From a checkpoint of a small transformer trained on Wikipedia: untied embeddings, capped logits.
MLP neurons of a small language model. Each row is named by its layer, matrix (gate and up: input weights) and neuron, and shows model dimensions 352-415. Each number is 128 + 24 x the weight over its row's rms, rounded and kept within 0 to 255. A neuron's up and down rows have the sign that makes its largest values positive.
After each neuron's rows, "fires in" lists the words (lower case) most often at its 100 highest values on Wikipedia text that the model never trained on. A number after a token or word is its count.

L6.gate1625 [151 155 141 141 148  77 150 140 162 116 113 113 138 122 110 106 139 137 125 146 106 115 155 149 109 124 124  90  89 158 133 138 136 173 120 114 141 109 127 107 128 117  96 160 197 130 121 143  95 109 137  82 145 148 139 127 106 101 139 136 162 104 135 106]
L6.up1625 [166 157 114  84  92  96 186 108 101 121 121 134 112 127 119 104 169 166 143 114 103 130 154 152 157 110 199  92 126 147 122 130 191 140 107 139 135 113 121 112  84 101 110 135 147 137 157 115 116 112 180 112 164 157  78  64 126 121 156 167 126 127 107  98]
fires in: "in" 44, "of" 13, "during" 10, "for" 7, "on" 6, "after" 5

L6.gate1109 [168 113 110 170 158 142 151 153 141 127 142 128 134 106 124 117 123 148 108 161 141 140 135 156 138 164 127 162 126 159 122  95 127 120 129 116 120  87  86 138  98 125 148 106 129 177 170 112 125 136 123 136 107 121 166 120 133 135 141  91 123 123 142 157]
L6.up1109 [109 127  90 164 136 181 114  94 126 107 151 105 114 132 124 112 109 132 129 125 126 126 123 120 159 137 121 103 179 134 107 137 140 149 146 143 124 127  98 124 107  79 114 171 118 142 141 140 137 162 157 122 138  96 105 139 127 141 112 113 111 128 146 145]
fires in: "to" 78, "not" 5

L6.gate842 [104 122  81 112 111  86 162  95 113  84 143 142 123 137  82 120 107 118 114 105 155 100  97 116 126  94 135 108 190 160  85 147 162 123 170 173 124 111 102 117 139 116 116 130 113 153 121 145 112 143 155 129 132 120 181 131 120 171 129 100 159 110  63 142]
L6.up842 [115 127 121 161 119  82 168 112 117 183 141  89 122 133 105 133 182 102 110 148 129 125 124 125 123 167 135 126 170 121 111 126 169 121 114 151 116 109 114 114 120 161 130 106 173 128 128  84 162 126 112 128 106 160 149 121 104 139 100  97 138 117 102  93]
fires in: "would" 46, "to" 43, "will" 4

L6.gate207 [140  90 113 149 117 112 121 135 126 119 107 153 133 119 166 121 165  99 108 143  94 139 154  93 121 116 159 124 149 108 120 131 157 145 114 143  53  88  98 142 146 136 120 126 138 105 138 120 118 111 161 131 127 124 114 162 121 126 156 132 132 153 110 112]
L6.up207 [150 144 147 147 125  86 132 123 153 108 119 192 128 129 115 150 126 130 121 129 161  77 136 130 123 130 104 123 141 110 136 127 139  85 106 136 146 165  78 106 113 125 111 133 142 131 114 128 100  98 141 126 143 144  95 144 103 147 180 108 107 132 104 115]
fires in: "in" 18, "from" 15, "of" 14, "to" 13, "than" 11, "as" 5

L6.gate195 [ 82 139 104  86 115 134 122 151 143 128 115  97 113 133 111 157 106 127 136 145 151 130 109  82 100 142  63 157 128  85 167 110 103 118 123 111 131 137  88 128 148 125 131 197 103 121 152 140 154 127 131 113 119 130 183 110 169 119 132 122 102 107 135 120]
L6.up195 [131 129 129 174 120 118 148  91 122 126 121  99  92 102 113 111 123 126  89  89 117 104  93 132 125 163 129 150  88 130 163 125 107  99 123 124 104 101  75 141 122 120 167 154 140 110 116 134 112 124 112  96 138 122 158  82  90 116 115  93 154 133 161 103]
fires in: "a" 30, "and" 11, "was" 9, "an" 7

L6.gate25 [117  96 127 188 108 165  99  78 100 111 109 152 159 103 124 102 131 150 146 118 162 135 154 106 126 135 119 113  94 117 130 141 130 137 145 111 147 102 113 130 122 117 148 112 101 121 144 119 126 116 105 137 168 136  97 131 111 123 102 124 108  90 148 165]
L6.up25 [115 143  77 111  87 119 164 112 126  75 152  84  93 102 154 139  91 130 171 159 127 146 112 108 129 134 135 162 155 117  81 123 151  97 134 120 138 126 138 110 122 114 171 141 135 106 139  97 138  81 158 100 118 147 105 134  83 117 125 126 115 185 112  98]
fires in: "the" 77

L5.gate511 [135 138 175  88 146 115 135  86 115 161 138 109 140 163 111 157 137 120 129 152 126 128  84 101 132 139 121 123 125 148 122 115 119 156 138 124 112 125 127 159 119 111 115 132  94 153 102 175 153 136 159 128 124  87 147 122 108 137 136 161 165 102  82 146]
L5.up511 [118 163 176 169 148 104 108 153 138 168 125 172 140  87 118  80  94 126 115 158  52  81 125 135  89 138 136 155  78 125 155 126 102 128  71 142 125 139 119 178 149 139 124 128 106 112 126 180 113 152 142 124 112 134 154 153 146 149 110 119 126 120 126  99]
fires in: "an" 66

L5.gate1687 [105 109 136 141  87 161 120 121 176 151  85 151 145  81 127 120 149 125 144 102 103  78 128 140  76  94 117 141 143  96 128 147 119  85 109 115 144 111 128 124 121  80  98 136 153 150 127 124 150 138 141 116  90 128 110 136 118 150 163 105 136 117 164 121]
L5.up1687 [138 131 120 167  85 183 153 120 177 116 109 150  97 130 128 132 109 119 166 170 130  83 112 108 105 110 102 162 154 122 128 113 113 123 145 117 107 108 115 114 101 112 109 178 123 103  89 125 111 102 142 128  65  81 137 118 126 182 130  82 125 121 129 129]
fires in: "and" 52, "to" 34, "or" 4, "his" 4

L5.gate171 [115 130 124 113 138 130 114 149 190 171 141 120 155 119 151 142 142 134 131 161 138 124 158 127 158 120 150 108 141 155  97 140 123 121 100 172 162 113 120 104  81 146 119 121  94 109  75 119 108  97 148 137  78 113  57 127 144 109  97 125 155 122  97 188]
L5.up171 [ 97 120 151 148 121 123 122 141 118  99 142 118 123 159  96 143 128 122 151 157  70 109 137 122 112 153 151 117 108 129 106 113 127 125  93 187 176 139 126 160  84 117 159 128  78 138  99 136 136 153 121 134 107 122  88 110 142  75 121 137 113 130 101 132]
fires in: "the" 18, "to" 17, "of" 11, "a" 7, "by" 7, "with" 6

L5.gate154 [106 103  74 129 103 141 131 195 144  93 106 123 141 106 115 144 135 127 107 110 116 127 144 106 131 121 100 105 166 131  82 115 117 146 115 166 152 117  98 167 120  95 123 138 124  88 133  99  97 113 126 150 140 117 122 135  89 152 137 111 150 121 132  93]
L5.up154 [140 150 146 130 123 134 133 115  97 135 164 125 161 130 146 113  95 130 136 137 104 151 164 117  84 105 121 142 143 108 154 103 134 113 106 138 111 160 136 118 153  94  98 148  88 139 164 141 112 129 169 117  87  97 112 115 152 150 138 139 134 136 134 141]
fires in: "the" 25, "year" 10, "to" 10, "a" 7

L5.gate647 [ 97 133 113  86 156 139  84 140 128 113 139 111 122 118 151 128 119 100 120 146 115 127 143 151 137 131 125 132 123 114  88 110 173 139 113 109 158 163  94 119 141 133 117  92 103 132 131 127 118 111 140 148 168 117 178 102  80 174 111 122 131 135 138 123]
L5.up647 [142 131 128 121 105  79 148 125 147  85 118 115 102 126 100 168 139 115 104 133 112 137 144 118 116 132 123 153 116 120 102 108 160 129 112 144  86 117  87 109  98 119 127  99 103 141 131 126 103 142 155  94  97  73  86  56 120 160  94  90 123 130 128 103]
fires in: "to" 22, "did" 14, "after" 10, "do" 10, "and" 9

L6.gate332 [109 157 138 110 131 161 150 146 150 185 166 107 175  97 101 149 153 163 135 134 144 124 124 163 145 139 133 163 152 152 120 142 153 112 119 105 131 107 144 126  92 143 174 111 117 117 132 126 133 154 135 154 109 108  88 115 149  79 122 133 126 120 157 153]
L6.up332 [124 114 146 136 126 138 112 138 152 151  94 161 139 112  84 128 143 108 101 135 139 129 160 113 130 127 134 134 112 120 118 171 171 114 112 144 171 126  94 157 109 137 117 156 117 145  81 146 192  92 114 171 107 134 111 166  72 150 107 109 124  96 166 133]
fires in: "first" 54, "second" 8, "third" 6, "next" 6

L5.gate34 [127 152 105 118 141 156  98 131 137 128 119 139 148 127  92 102 175 149  82 134 113 118 110 156 139 153 117 106 144 111 129 126 174 146 153 136 125 166 116  94 131 117 163 127 131 132 114 117 115 127 134 157 149 161 124 172 126 125 112 139 116 119 140 117]
L5.up34 [150 143 117 122 127 187  75 142 119  92 104 130 167 111 127 162 144 148 132 137 121 150 122 152 104 146 124 164 115 121 106 157 154  96 144 183 138 119 108 141 157 114 117  94 128 127 118 104 123  86 129 116 134 143  94 139 100 128 125 165 134 140 154 126]
fires in: "of" 21, "to" 18, "which" 18, "that" 15, "what" 10, "would" 6

L6.gate11 [104 149 106 133 170 145 160 129 111 131 104 155 174 128 106 132 159 120 190 102 114  95 123 111 131 105  83 130 157 123 159 142 177 148 123 133 119 149 133 137 122  83  98  98 128  34  94 112  84 112 141 151  88 118 144 115 117 104 162 153 105 129 127 121]
L6.up11 [140 149 153 151 124 141 107 177 148 132 114 172 153 138 120 129 129 115 150 205 130  91 110 114 156 131 103 148 130 147 155 153 146 102 122 144 115 140 106 123 114 173  77 120 133 104 144 121 139  86 135 162 190 148  87 128 145 149 124 155 123 105 107 116]
fires in: "to" 40, "in" 33, "under" 6, "for" 5

L5.gate62 [107 110 144 135 118 130 121 135 140  94 146 118 121  99 159 113 121 162 140 182 181 126 131 149 122 138 115 110 150 124 139 163 121 138  99 137  68 145 103  83  71 146 149  94 152 136 103  88 180 141 102 123 140 113 106 137 107 166 134 145 115 108 170 130]
L5.up62 [140  95 145 107 116 128 157 174 100 124 167 111 130 170 121 133 105 128 174 140 143 183 104 133  97 122 158 157 111 121 100 194 139 169  86 132 184 151  85 157 155 142 117  84 131 152 141 116 129 108 155  95 118 132 113 144 132 148 107 101 154 117 129 104]
fires in: "the" 29, "in" 29, "a" 8, "of" 6, "an" 5

L6.gate267 [140 119 106 106 117 125 145 134  98 125 146 139 140 105 123 130  69 136 112 116 158 127 125 113 141 104 106 110 118 132 156  82  81 123 167  96 150 113 109 118 109 144  82 136 145 124 166 125 119 111 107 114 152 170 126 161 134 186 204 139 141 150 116 117]
L6.up267 [138 161  94  95 153  94 163 118 137 147 109 109 102 121 162  99 104 141 139 127 124  77 171 152 186  92 126 115 115 159 122 129 143 165 101 140 125 138 159 143  91 148  89 115 128 117 149 105 121 120 114 106 117 109  86 149 156 110 149 133 146 148  80 159]
fires in: "and" 27, "with" 15, "in" 9, "to" 7, "by" 5, "from" 5

L5.gate436 [101 129 106 166 103  98 147 133 149 138 135  92 189 133 110 162 132  88 115 153 118 120 149 143 113 120 103  79 125  79 157 160 153 122  95 109 153  64 102 125 121 141 126  66 116 134 171 156 132 103 135 171 107 141 122 118  88 121 146  99 123 113 139 131]
L5.up436 [159 134  72 119  81 142 132 154 117  95  61 119 131 133 127 190 141 139 131 110  97 105 126 134 149 158 142 126 143 113 158 151 147 129 112  95 154 104 139  96 127 131 144  97 105 198  95  76 132  43 161 164 136 110 119 134 137 140 125  89 124 132  99 118]
fires in: "made" 23, "make" 12, "making" 10, "a" 7, "the" 4, "makes" 4

L6.gate1589 [114 132 147 149 127 122 120 124 153 159 121 118  99 154 119 145 137 133 145 127  96 113 139 144 150 110 115 118 191  93 152 181 152 160 111 119  80  93  79 117 131 100 155 131 150 155 121 134  85 152  87 153 119 126 123 112  74 163 177 121 124  78 101 113]
L6.up1589 [132 159  95 129 100 114 127 171 122 128 100 165  93  87 150 106 125 146  63 155  73 144 163 102 126 115 129 127 137 123  72 102 147  79 138 120  89 170 146 143 117 102 137 116 129 165 132  86 149 143 142 132 151 102 109 146 146 170 124 142 124 134 126  88]
fires in: "in" 29, "a" 16, "to" 5, "an" 4

L5.gate1486 [149 120 113 144  70 129  99  66 155 105 169  68 115 167 119 117 152 143  85 133 149 143 148 135 136 118 148 125 109 124 139 132 143 100 136 140 133 137 103 147 148 131  98 131  92 155 110 132 141 163 151 131 117  86  95 139 128 125 144 132 128 130 110 113]
L5.up1486 [134 167 159 136 134 118 121 160 161 140  93 120 121 161  90 148 139 168 133 172 138 105 155 125 122 118 120 115 118 114 179 113 136 129 139 137  99 154  80 160 134 167 112 132 146 165  99 140 148 108  98 111 148 140 126 134 110 190 131 130 130 114 118 125]
fires in: "in" 19, "of" 17, "began" 8, "from" 7, "continued" 5, "continue" 5

L6.gate191 [115 119 152 185 128 180 130 161 149 133 114 121 106 138  86 116 178 162 175 111 135 111 109  99 167  80 130 119 145 152 113 136 110 113 115 155 127 127 117 128 107 161 119 124 157 158 129 132 128 156  65 140 118  89 124  97 154 141 109 110 138 130 146 117]
L6.up191 [ 94 137 121 164 133 161 124 133 141 139  98 108 137 132  86  93 123 117 156 125 112 129 186 141 147 123 117 126 153 136 106 113 106 121 146 159 144 132  98 153 113 118 133 150 110 161 151 166 139 124 100  93 112  96 140  95 103 171  89  69  63 139 137 148]
fires in: "the" 68, "s" 12, "its" 7, "his" 7

L6.gate1360 [175 118 152 182 163 158 156 135 131 106 134  86 111 121  99 126 131 106 133  65 172  97 142 102 125 121 117  95 154 155 137 105 117  85 111 168 141 110 139 134 131 157 108 152 118 114 155  38 124 141 124 162 133 128 115 161  87  99 142 133  70 133 183 136]
L6.up1360 [160 143 150 102 141 145 181 145 106 120 136  92 122 165 130 130 154 113 166  93 109 130  89 117 132  85  81  91 110 135 139 135 128  93 147 131 159  93 125 130 122 137 118 149 162 133 112  73 124 144 122 105  95 105 114 134 138 103 102  99  96  92 184 111]
fires in: "and" 16, "by" 13, "began" 12, "in" 10, "of" 10, "for" 6

L5.gate401 [ 96 152 151 112 158 117 118 130 128  91  66 126 162 121 130 122 112 103  78 182 136 147 115 131 145 142 171 144 151 129  95 114 179 152 112 178 115 117 150 151 155 132 102 131 128 107 125 140 126  73 100 126 181 105 159 130 149 104 125 123 134 125 163 124]
L5.up401 [138 118 146 160 166 124 111 104 151 133  97 117 132 114 152 125 138 127 119 133 115  88 153 149 120 122 115 118 136  85 151 119 102 140 128 122 122 108 128 139 149 145 121 112 120 160 142 105 146 122  89 142 115 144 109 127 110 137 165 114 146 129 160  66]
fires in: "as" 23, "which" 15, "to" 13, "that" 6, "of" 4

L5.gate757 [141 134 168 115 139  73 157 124 163 129 104 147 115  68 125 115 126 158 102 119 101  78 128  87 107 110 105 118  71 135 122 167 127 131 123 130 139 148 136 108 137 129  89 100 149 108 134 137 153 109 156  95 124 123 164 160 112 123 149 180 127  94 159 147]
L5.up757 [150 113 115 153 103 147 126 114 109  80 144  99 115 137 123 127 142 145 153 131 143 139 140  96 104 102 106  92 174 138 197 112 133 129 124 105 160 111 112 113  66 115 138 153 167 122 149 136 114 183 110 132 125 112 102 134 104 108 145 157  95 132 110 124]
fires in: "of" 21, "for" 15, "with" 9, "by" 6, "on" 6

L5.gate1064 [137 121 110 126 122 115 137 100 132 141 117 132  93 156 115 153 120 141 137 167 161 108 144 128  95 160 121 147 111 139  96  70 117 101 160 127 149 135 114  60 125 122  99 125 148 133 103  92  87 152 105 116 110 146 128 137 147 124 151 112 118 145 114 119]
L5.up1064 [173 142  66 138 152 130 158 137 155 137 110 174 138 126  98 163 162 125 115  99 128 143 110 126 129 104 146 146 117 186 133 130 145  99 142 139 139 112 106 113  97 128 101 106 171  99 107 136  71 108 132 100 128 166 123 127 137 134 154 101 166 110 102  80]
fires in: "during" 24, "following" 11, "the" 11, "of" 10, "by" 7, "after" 6

L6.gate956 [109 115 140 127 118 151 176 135 162 171 152 150 137 137 111  81 130  90 132 140 133 160 125 103 120  95 130 114 111 125 109 110 155 132  60 120 121 100 124 139 107 137 163 103 137  84 134 149 125 141 129 103 145 152 121 137 150 120  95 103 133 159 147 114]
L6.up956 [132  99 150 134 139 153 140 128 101 130  65 145 125 123 139 118 171 105 114 150 144 121 137 125 173 138 174 101 133 115  99 132 127 114 117 147 101 139 132 152 115 119 156 137 158 139 137 137 171 108 110 134 138 140 175 127 133 109  89 146 120 143 144 106]
fires in: "as" 18, "was" 12, "be" 9, "a" 7, "are" 7, "is" 5

L5.gate997 [107 124  85 117 128 138 171 148  99 149 128 126 140 123 138 134 134 138 139 137 157 146 105 144 135 116 134 105  83 113 124 114 119 156  93 109 145 127 101 153 140 137 101 129 147 131 131 151  97 128 171 131 129 100 154 187 139 126 154 105 164 122 159 103]
L5.up997 [136 135 139 124 136 122 189 127 138 121 109 169 108 102 139 104 136 103 120 119 109  98 141 102 166 120  82  59 130 137 117 108 142 176  95  83 107 118 115  94 128  99 165 175 140 135 102  99 153 142 148 126  99 112 109 110  96 116 104 128 144 112 149 111]
fires in: "is" 24, "has" 12, "also" 11, "was" 7

L5.gate1640 [141 164 142 152  95 131 135 144 128 127 126 118 135  95 140 111 150 123 127  89 177 153 125 170 108 120 120 142  93  85  87 107 164 139 112 161 138 119 152 162 124  69 166 156 130 102  97 127  95 179 143 138 141 125 129 138 146 114 138 131  94 122 135 165]
L5.up1640 [127 104 124 191  95  93  71 142 102 146 127 101  87  97 160 125 156  98  98 171 134 148 133 151 109 129 127 132 110 169 124 125 146 119 150 117 135 144 123 116 161 106 145 120 131 141 114 122  95 130 154 171 120 145 105 137 180  90 114 131 190  90 121 153]
fires in: "of" 26, "at" 18, "from" 6, "the" 4

L6.gate52 [163 100  95 117 109 120 164 127 134 121 126 124  72 138 143 146 138 153 115 123 134 133 135 128 120 131 115 152  94 127 119 120 167 106 139 157 126 144 155  66 117 104 136 115 119 105 129 154  99 179 126 126  93 124 148  84  92  98 114 139 114 115 136 100]
L6.up52 [ 91 109 104 117 116 105 126 111 100 138 151 128 111 135 137  94 141 146  84 162 191 135 185 150 129 115 165 165 154 100 100  66 115 113  91 135 117 139 151 150 105 155 118  99 116 204 109 108 128 129 112 150 119 118 152 106 105 116 122 153 126 104  95 143]
fires in: "of" 21, "for" 11, "after" 8, "to" 6, "what" 5

L5.gate1610 [134 130 119 146 125 102 106 133 207 152 162 155 145  99 124 133 144 135 121 102 151 125  94 125  77 152 131 150 130 112 115 136 140 118 129 145  78 149 108 157 135 101 100 128  79 115 113 140 145 147 151 151 132 122 120 130 100 112 130 139 125 138 113 168]
L5.up1610 [182 117 118 128 151 185 115 125  95 122 151 130 104 138  88 132 117 143 128 157 126 109  75 164 108 163 145 107 123 137  90 105 157  98 153 123 131 158 153 134  91  82 135 136 143 138 170 141 109 135 113  98  96 100 109  96 146 103 135 107 133 117 143 172]
fires in: "not" 56, "notion" 6

L6.gate1275 [136 155 202 136 125  91 176 181 130 128 134 151 120  95 113 138 123 139 147 135 138 177  75 123 138 126 163 142 169  92 143 185 158 121 111 121 154 129  79 117 147 127 159 140 136  82 134 122  73 139 143 121  56 131 158 123 110 145  97 128  91 145 138 153]
L6.up1275 [136 142 133 145 191 138 137 142 134 157 137 145 159 150 191  76 114 114 103 144 153 111 104 118 174 130 140 160 128 121 128 124 119 115 129 117 138 120 125 121 127 117 154 123 120  66 129 137  91 132 129  90 121 154 138 104 133 130  87 112 132 140 150  97]
fires in: "and" 19, "was" 14, "to" 14, "which" 10, "is" 6, "it" 5

L5.gate982 [161  86 148 127 110  99 148 155  82 163 157 162 116 119  73  68 111 106 128 161 153 150 118 117 150 126 151 107  85 114 125 152 163  96 103 145 149 162 140 128 133 123 110 160 165 134 109 120 127 135 129 137 130 153 110 120 136 121 114 167 146 141 143 104]
L5.up982 [143 106 125 116 121 109 169 199 165  99  96 109 139 137  97 163 120 178 111 131 167 148 109 121 147 127 122 111 139 100  81 131 105 123  90 117 135 139 138 125 146 102  89 145 146 146 103  78 165 114 126 138  96 125 122 136 155 103 144 110 141 135 154 142]
fires in: "for" 30, "american" 13, "and" 10, "german" 4, "but" 4

L5.gate795 [151 136 129 134 149 120  96 126 111 118 118 131 135  83 151 145 114 146 117 119 170 123 108 169 141 116 129 106 160 124  87 151 133 132  53 105 175 146 156 131 112 101 131  95 116 130 128 116 136 124 154 185  81 168 148 108 110 104 153  79  61 132 145 124]
L5.up795 [138 126 118 113 140 115 169 121 170 124 107 149 131 132 107 101 133 149 152 124 152 129 138 134 108 106 117 168 145 130  98  73 161 111 128 119 125 162 142 152 126 125 147 149  87 118 111 110 131 124 118 145 147 120 128 136 111 137 166 117 166  95 104 127]
fires in: "to" 31, "also" 10, "later" 5, "ii" 4

L6.gate390 [117  57 109 105 148 139 105 125 102 145 104 131  97 130  92 101 135 173 127 138 125 155 147 111 142 129 120 116 160 134 115 193 148 134  98 160 125 160 164  77 148 163 131 133 149  87 108 125 130 132 130 149 105 136  91 158 121 121 106  99  83 130 114 122]
L6.up390 [110 116 147 133 199 142 121 102 119 136 135 150 104 132 115 102 138 112 152 143 108 142 138 102 114  95 160 159 100 120 126 106 131 142  93 177 147  99 141 128  93 123  72 107 157  98 128 128 118 154  90 145 140  99 121 126  93 118 122 181 116 134 170 139]
fires in: "to" 24, "that" 20, "which" 19, "who" 10

L5.gate1531 [109 133 103  93 103 189 118 140  91 105 113  89  93 115 146 132 142 138 168  93  97 123 165 132 134 160 145 131 142 113  75 149 172 102 138 152 146 147 119 111 134 163 170  92 126 156 131  93 146 131 112 141 121 147 101 124 132 136 123  85 123 137 150  54]
L5.up1531 [127 130 106  96 122  99 141 155 124 154 107 105 134 111 102 147  74 122 144 155 159 121 161 100 113 150  83 142 121 142 109 102 144 125 127 140 129 132 111 110 155  96 138 104 116 141 118 123 134 137 121 143  93 119 137  90 121 144 135 127 146 174 108 101]
fires in: "the" 62, "it" 7, "he" 4

L5.gate1438 [168 143 123 139 124  65 168 132 116 139 120 120 163 161 127  97 116 165 113 116 142 107 120  95 136 121 132 140 125 175 149 161 128 105 143 166 125 120 148 113 119 118 109 124 122 128 115 118 143 147 128 135 142 119 118 123  96 113  95 121 157 156 114 105]
L5.up1438 [111  95  87  64 127 171 124 135 138 173 162 142 156 140 106  82 146 130 132  97 156 141 114 101 120 119 127 114 160 159 142 139 111  84 167 130 149 123 118 147 128 182 104 138 118 113 132  88 159 134 131 157 140 138  92 117 147 128 136 108 101 143 167  82]
fires in: "to" 61, "start" 6, "for" 5, "began" 5

L6.gate1546 [147 124 128 130 122  86 155 111 143 109 132 162 141 116 141 111 125 160 117 151 141 108 122 135 136 138 144 120 104 108  83 193 151  83 134 101 146 123 130 115 156 141 128 120 134 120 133 142 139 107 145 115 132 144 174  91 110 137 148  99 123 110  88 104]
L6.up1546 [ 94 124  50 149 152 119 138 110 108 147 124  99 116 121 102 169 127 119 140 108 127 138 117 146 137 106 111 115 143 122 139  79 170 129 123 123 117 123 106 113 134 138  99 124 103 154 110 136  95 110  81 149 129 122 148  62 140 148  97 146 147  83 140 141]
fires in: "to" 54, "not" 7, "t" 4

L5.gate1313 [161 157  90 117 138  84 163 168 127 111 129 148 134 131 124  80 111 127 113 128 138 117 114 158 156 107 170 133 137 176 101 144 112 100 105 134 127  94 128 115  96 164 128 166 120 137 121 118  86 152 118 136 162 166  95 106 122 141 119 103  92 102 126 125]
L5.up1313 [ 96 127 106 151 133 109 126 171 138 110 130 142 131 126 132 132 180 152 130 104 134 119  93 131 118 119 176 113 152 176 152 124  95 122 171 101 147 173 132 154 100 193 128 152 112 150 170 111 122 111 120 102 125  98 133  93  71 145 136 121 108 107 135 131]
fires in: "before" 22, "to" 15, "by" 13, "and" 10, "into" 7

L6.gate1624 [146 174 134 118 154 153 113 158 140 121 143 101  94 129 141 140 172 155 119  93 140  96  99 108 105 164 100 101 143 142  88 117 143 114 116 128 168 151 112 166 109  98 146 106 164 144 143 110  92 194 139 173  98  99  95 104 169 102 159 104 100  78 153 140]
L6.up1624 [132 138 151 110  95 106 132 145 119  88  94 130 137 134 127 126 152 107 155  91 124 131 134 102  93 184 128 162 132 158  84 139 133 122 148 125 171 150  89 128 144  95 117 102 112 145 187 131 104 139 129 159 140 109 117 142 100  86 110 106  98 109  75 146]
fires in: "the" 97

L6.gate551 [149 123 133 122 125 135 132 138 139 179 114 118 115 110 148 110 152 141 149 127 116 167 128 120  83 130 172  88  74 166  76 122  91  90 109 130 137 106 134 137 162 143 149 143 175 116 146 164 141 163 161 120 135 105 109 128 137  82 156  89  96 111 186 126]
L6.up551 [131  65  96 171 114 118 109 167  98 125 141 123 136 100  98 151 177 201 147 115 102  86 162 102 122 106 115 138 142 136 152 108 123 140 181 119 114 175 104 130 139  90 155  90 135 115  99 138 111 165  85 146 102  96 163 144 177 118 125 151 151 156 112 144]
fires in: "the" 66, "s" 16

L6.gate679 [ 73  62 122 151 154 131 133 136 152 135 141 146 157 134  83 115 146 115 127 137  96 123  91 115 141 114 128  70 122 154 124 133  77 115 116 111  91 105 142 105 121  96 150  97 143 191 141 124 144 106  77 130 131  99 122 118 133 125 126 112 142 148 106 108]
L6.up679 [135 124 138 169 119 125 125 135 145 146 145 147 183 128 102 158  90  92 129 171 141 151 135  96 124 139 150 117 121  98 163 134 127 142  98 159 125 109 157  81 100 127 149 133 134 126 125 123 222 137 128 143 159 143 120 180 146 129  94 172  93 121 149 116]
fires in: "was" 37, "is" 19, "the" 8, "as" 6, "also" 5, "becoming" 4

L6.gate803 [132 193 122 134 119 124 120 126  80 111 125 122 119 110  51 138 172 147 127 137  89 130 122 117 122 109  78 118 106 125 124 155 148 121 134 124 142 135 136 134 159 109 135  92 126 178 158 103 176  94 149 152 114 159 168 134 129 129 121 117 112 105  96 109]
L6.up803 [149 143 100 113 171 139 167 146 131 147 119  97 141 111 138 124  99 144 125 118 118 151 107 121 115 157 123 116 153 135 126 103 121 122 105 133 146 132 107 153 128 122 113 150 128 161  97 117 133  77 116 147 166 102 143 118 101 122 119 114 241 145 144 129]
fires in: "they" 16, "he" 15, "you" 8, "had" 8, "she" 7, "has" 6

L6.gate1295 [128 139  95 125 133 158 122 116 156 145 106 169 126 122  81 153 122 165 123 187 130 117 120  95 127 133  89 167 136 112 153 150 112 118 137 124 114 124 100 119 133 116 108 117 144  94 185 127 113 123 108 172 146 137 119 150 170 127  98 174 126 136  89  98]
L6.up1295 [149  95 129 129  73 127 127 121 136 119  81 144 113 152 114 156 117 143 130  73 118 181 144 143 126 132 169 118 149 119 118 141 137 123 140 159 105 175 139 146 112 144 133 123 152 129 140 119 138 131 138 135 157 156 134 120 139 132 133 123 156 161 155 120]
fires in: "his" 31, "a" 16, "early" 10, "s" 8, "an" 7, "second" 4

L6.gate1523 [107 126 151  94 164  73 143 101  99 156 146 114 127 143 135 155 119 142 151 134 135 145 163 140 151 125  78 121 126 157 129 108 118  91 110 142  89 132 130 130 157 120 139 143 122 136 171 159 131 130 146 139 145 146 121 138 153 145 112 163 145 114 112 148]
L6.up1523 [130 154 111 120 185 136 151 101  96 118 136 115  72 153 137 156 137 127 137 142 131  82 117 127 123 126  78 120 162  87 175 156 192 109 123 154  88 108 142 175 158 123 144 102 151 138 138 195 141 119 161 134 137  95 119 119 110 147 120 144 142 136 116 118]
fires in: "a" 63, "an" 11

L5.gate809 [135 134 133  98 119 135 140 150 107 123 137 146 171 108 131 143 143 129 123  93 111 113 129 115  93  94 134 140 153 144 150 135 102 128 142 150 142 145 124 129 143 137 103 153 116 174 141 149 108 151 140 135 130 142  59 131 128  98 163  77 145 150 148 128]
L5.up809 [108 129  88 126 103 157 137 144 148 120 100  87 145 123 126  92 161 144  68 138  85 134 143  89 100 111  99 111  91  96 101 106 126 172 109 102 121 115 121 169 159 141  82 159  98 110 130  90 159  71 132 120 126 150 143 129 125 122 137 168 184 111 122 130]
fires in: "and" 85, "later" 4, "he" 4

L6.gate167 [110 102 129 146 119 122 103 162  65 136 159 115 180 118 100 116 155 146  96 142  93  97 110  92 170 109 128 146 143  89 152 123 158 159  63 165 145  86  64  83 107 144 108 113 134 120 137 111  86 145 168 155 116 115 215 104 155 170 139 127 128 136 125 170]
L6.up167 [107 133 130 116 171 126  71 179 114 123 117 128 137 117  78 128 149 149  99 147 111 101 115 117 153 134 160 110 143 133  98  84 142 148 115 151 136 117  82 129 130 140  88 133 135 136 130 142 103 136 160 149  95  93 142 116  76 166 132 154 126 136 126 146]
fires in: "to" 31, "they" 21, "that" 12, "and" 11